Weights of a small GPT-style language model, trained from scratch on English Wikipedia.
Architecture: rotary positions, no biases in attention or MLP, untied embeddings.
Training: a variant of Adam for these matrices, 572M tokens, 8725 steps.
MLP neurons of a small language model. Each row is named by its layer, matrix (down: output weights) and neuron, and shows model dimensions 224-351. Each number is 500 + 40 x the weight over its row's rms, rounded and kept within 0 to 999. Numbers have three digits each. A neuron's up and down rows have the sign that makes its largest values positive.
Before each neuron's rows, "raises" lists the tokens whose logits its output raises most directly, leaving later layers aside.

raises: "them", "them ", "him", "whom ", "example "
L2.down1317:477496448412471495552458486486573547476479411522457464567433526537452531510453478420441475505559511532476469521504506504484536501498499521492549528506539456550492483494502488489526501465524471482491594551517458492484480481523527475484469502594509492542464550490491498507527447454493600481524470507443539448515489484446515472487516469420489510556497490593485501600531487518463498528564

raises: "his ", "the ", "each ", "respect ", "their "
L2.down359:466457521390476469496539504478535516563498455532484454534494507542395502507533438485540508529586521540476442538529521511523543599465443517484492512514487560478502472556447502486479545536505509497424502497523530470478525426479527500534431589494483455520531421438497511546457533467539528439457465516544564539549458551523507509571474467510473486417508423483561543523491490547426497506522

raises: "they ", "he ", "however", "we ", "it "
L2.down1595:453445456512495458467496581469512510484501470510472585538614493542504451455518479561479491511502487404497523463504527520481480480520440517539518499593526468518549543505448494498458537549504436484483482502451521529531480486461565466500477557479560496420485459514447568539549460521559447529425472481488587518569434497505529550457608404453437489502484495493478597553432465501488514530531

raises: "well ", "they ", "none ", "no ", "per "
L5.down1700:458409512458455459544502452507530506472595536556423487540505479471481519509389515449548563469534511494458506483507477469493531510450434509534494520475551474523554451539476494575493541596490534437492506442453512436514502478474506562479417502547477478497546531479535456517515469467457530483558533514514537503448471521459511513471504471522491507544498527494506491600529511485417481555462

raises: "\n", "\n\n", ", ", "/", "’"
L5.down1692:511556484560502437484497536483516495499503552498516491509480534493464493551499510519542578498521440607506470486537454488478452486479490598453489525498508451514504444515445453450489506507532465490511499460534491451489462512530539475440563570525553508522508499417447593487533462478527500467505467465455449453532508487530483509447521453451458460559481457531498443476396556466450479533452

raises: "th ", "′", "mm ", "0 ", ":"
L2.down1910:426494492575559516529535538546518520512524479488582445488471500460470492549490458574507488537508482566502553567526458471478522565491556523445418421494524522528519489552465465534569510533510520473530512376521486538517574549451498509483477591470506549457550518489430591519490549468472438500596576444484518502556536529532560523426456467519459502515517521473450529481491456482529501522467

raises: "9", "5", "6", "8", "7"
L2.down1737:498546499597480525485464488542517492473538556504462498481527496450562458527503520477523553528485507562451493548523512515514454545461539421472493484444515487545462446565468431466510553483517500511631510521481488516515509528516510466502521612487529501529461503520533491511501515540483599471499487467535464474443503476494525421559515515509530492528517464530524448486509525528471487514518

raises: "ew", "ight ", "em", "igh", "eman "
L2.down1283:483551504523444494551525480489508484483520484538525503511533551511545546485426521427524474511506533586545534568529454557465528470374447532486515525519447467506471491524529490512503507511438510484487499531487535520465562381486486503466519475522497487564469515552471509511543531492463447485528503553557452506533540481543544534539497508586525546583472496547462529446477507558574423536540

raises: "follows", "well ", "they ", "being ", "he "
L2.down473:409443514469532481502550509521468531476501574519499486495488458584514515538471506405492447489531496456512514522469472531540506543452519496519454515552548491536535450499457487528514581474460523440505510542501467445483470485473543465529439370553507498454512507485468478514518483492469558547502469488536523452509470484496471502615473475469491573514477563551501544537577528476452511484470

raises: "li", "ond", "ound ", "lip", "order "
L2.down1409:463527474458480418532518486510543509490488453508519450498494467553445533463487507532526584563496592517520544471448475497531490525502578486533559469511504455471515518479511501511492521505508522556513544432528556488534510414535446507502503468517448538538490494461501424441496514479461529499448470463468484462462515406538477478467496577529500569536526552468476449526468492474528496509491

raises: "This ", "It ", "The ", "However", "There "
L2.down1190:506423505581501463536547501528463529529531499519459512480518478556545449513458509480488484546541479412525485513579500494502511433509564509472498462487457498512511474540505550548499530563452523485663460513465458496506472574504602533523484464552479530451480508535477543460483478467519395501507504539489510561462445525467528498482481428498526491538525473469484506465504497488444513472490

raises: "this ", "instead ", "their ", "them ", "his "
L2.down118:505456511459467450497507566498564506560538564512521580542457440469541490497489505489400415533504569444508542525500534508448470500524525509541499500492434507458519491544466598477535438547537554540390490535464473515502544479488513437483556507484495534504551586501522540464495467472485506419498470548491476536531510489480519533532499505476549537518485482424499587542509563487447441570494

raises: "===", "=== ", "The ", "A ", "== "
L2.down286:512436478473479441478493499500517472471499477467402456465504461540562496489476597523487503504412517531461505511526501573532583451503510547460498488579482503508537546539434472516463509482479502490507461510539421487596550453489501469456561532490509490546442479479461525513469531514506484572439491527528517543494497524556503507505493453452516468509444521424473515409507451467477517569530

raises: "aries", "ary", "ary ", "ee ", "es "
L2.down877:525461525547469555500456525504539494449450513538525568412523511375572495471490521565574506520440454585529415468486499464455492527521455611478428578537547504502539496459502527549506564464511509551472537503499518495539551491450519482483493485463489537544536465430516519498492466493514464533456490500480497402455506570566485531508503502484484495526489505552481523502474453521451477557445

raises: "== ", "=== ", "- ", "===", "=="
L2.down1389:494504471593508471492518496488539439435465540520469511516525524514462502537499554555473527505471521533480468565567485553539523402560498501477519423483519530497506505501480479464531467495564529508591463459525463523445506493495467501434494534470505465477480473492505411471513473454563484496492512486514469533436557489504556492533582452498460543472475469432557503530558485451509483490493

raises: "They ", "This ", "However", "He ", "These "
L2.down1943:485383521504507494509481498576466523499491510512497466504487543518549516484506543490460497526542457362529495522495523549468508452490517496476495483456489468444513543492536530534461565538431485511538449523475459458504539509492543566432455505505521486434456535497488528509531501522482499482431514548491476481565451554471542487526470497531451524506527467454503486478462456510501515504489

raises: "behalf ", "April ", "March ", "May ", "December "
L2.down1499:446506489459521581430547484406510495487520488471496537470528523413537519529540517502527503527465504534468494469507466500564542422489538527495501480510539579492528468485457506566473563530485481500499471478542401534485459507517474553524498536483440550549482471520559504506510533533414521490487481530531549553514456464573490532528513450499529476426563502525489555538475545488510551504489

raises: "they ", "she ", "still ", "he ", "there "
L5.down1669:443462489466533419548517523535471460488475484529505538451546493485493565525454519513536484464541529396529467500561537530495454513482482442532457524487489445529552467466437536504526585528494502513457560493489510444652496471510461547525508506584539428468508478586471491476496462491496514515477442554472519523520437469553527512452467460534507553482499476374464554530503556542427465487479

raises: "ish", "eg", "e ", "era ", "Career "
L5.down428:467504471431465480487552466479502517429486547467453537482439572497452568448518547556481462470467494533511518482563464487430496517385444523472456556479556485557506462579455594476504451486480488491528453497481499431470509436505527509456441446476460487592475487456488487440534497465472543527498461559495498472488472492565511446470472470440525516536518482544515540520509546477489409543465

raises: "8 ", "9", "7 ", "9 ", "8"
L2.down1808:496510509522522569470463500523515522454487546548504491486495491447487452528481498497524561566535524556494518531505508500457443518480535448494485497505478470550498471474511396508536519482487490532653524516535427507553487507507545417530557571480568495516468539496515527520494462499518577484507459480516473473506508490526527407583544480485491476559504508499563519495522493515500485531478

raises: "that ", "himself ", "a ", "his ", "what "
L2.down944:474492456344459460493548456521546537541466523563418551449567470511412466506491532530526546462530474448497470525496466521507518480496494530459502546434525538525520506445524462468515452442509446456471445532507472505537508488485481486496491518470525418486525528474497418459524583494535557589470418494478532514464498459445449517482518451518478542527483464550515457424455482478502455577518

raises: "== ", "Total ", "Career ", "- ", "=== "
L5.down1159:581505525559516436453502465534504478479508523460523552446514535527460542512559493515535503482416583483463454495508507522549497430526466520507529507482501579477537500540514498419470486507495490530523488457529493523428525500496528525502448503446486471440489550555548460485533507489467492528516513522517543482406505460448514474435451489457441538514529534487519519498524482461581508499507

raises: "ary", "ary ", "aries", "ing ", "ty "
L2.down1598:528493561515404493555499528567482523485509496490595456455454517480522508437488549549516479536467406535507452408471456548559518454514493554478467500551446493553533463496522489519596500540518460454543478516504481458549512464489505511523494510519460487532471485519479509414472539492530525482479483502533479423517437521471491469557475567480436466470501456510523528498460415494497461538514

raises: "′", "mm ", ",", "th ", "% "
L2.down1486:456507492572484496498567580498473571523498475516561436480486494475468459591507491507562571487487556563480523530521510481498489483497537529473483462468566476571536517458511507468528500507507483513547478470550442510538512531446545500485534539418547558465495554527486513526519538511555471528573532450478508452530539536497504516483502558536483466570525448497503467528466493509539532499452

raises: "An ", "A ", "The ", "He ", "She "
L5.down962:533412546526432485499491531486558542480511540452495520505461509554490491491515488446433589486474509479477450560501473425545506456541534492567500531513476454458447514483523520513463545563492524422514405479522423540485479458494472466469441518566475550494464475518595475463512532521465423477433546548504494468544473538601544427444544436493507444473477456487470539509433443452453497514501

raises: "they ", "available", "compared ", "she ", "he "
L2.down1132:429484448440478454464466476509539567443552527496445491509525511486451497496466537496451487390541498420475443477465533626509561474474455483525471483459521453576525458471467496431564532552486491510452483529488498425512514546493529485505518502520513528452520454538474510430509486551426495529463524531498514537507510533482545536537491419489501539473505496493454542515460532516472486540501

raises: "up ", "upon ", "off ", "Up ", "up"
L2.down678:515487420443504533448496487483485495571555447532410543420483563534467507454508434512456498553493525484493508546482529508503473486474493503457525510467511490495468511425406493489474532518534569529503527485581588593515513446445491414543499483466512440457547502477523511476482535504508525489497548497572488493518534464488478480462418464471487525497499503455515553434473532499540542563497

raises: ".", ". ", ", ", "; ", "\n"
L5.down283:511470451472529492568518484453490447506564531429480495545407500514493533524502515510500508524492506475495467496533492497435469497492432569463474475458503480505463472474452485527443432499482487472454510520565515511527523447544537540441457532516558528474464575516449484504470506489538537497422458556509528451441480489545509476508464511466505501553517503500418564483457558498451487539555

raises: "follows", "well ", "tions ", "tions", "tion "
L2.down1107:482521497451540469535511540496479500494496527440483386444523488517532502545431426463491453511485460516499491488530484496484539603433541605492493482529554546550576469494480487465541527525494482463427548522471476478445500482541540587552382524580538497433523515554491531535534511475503522496512485481471537484549405512448470499583467524488502510521450515504488526550562539519447488449540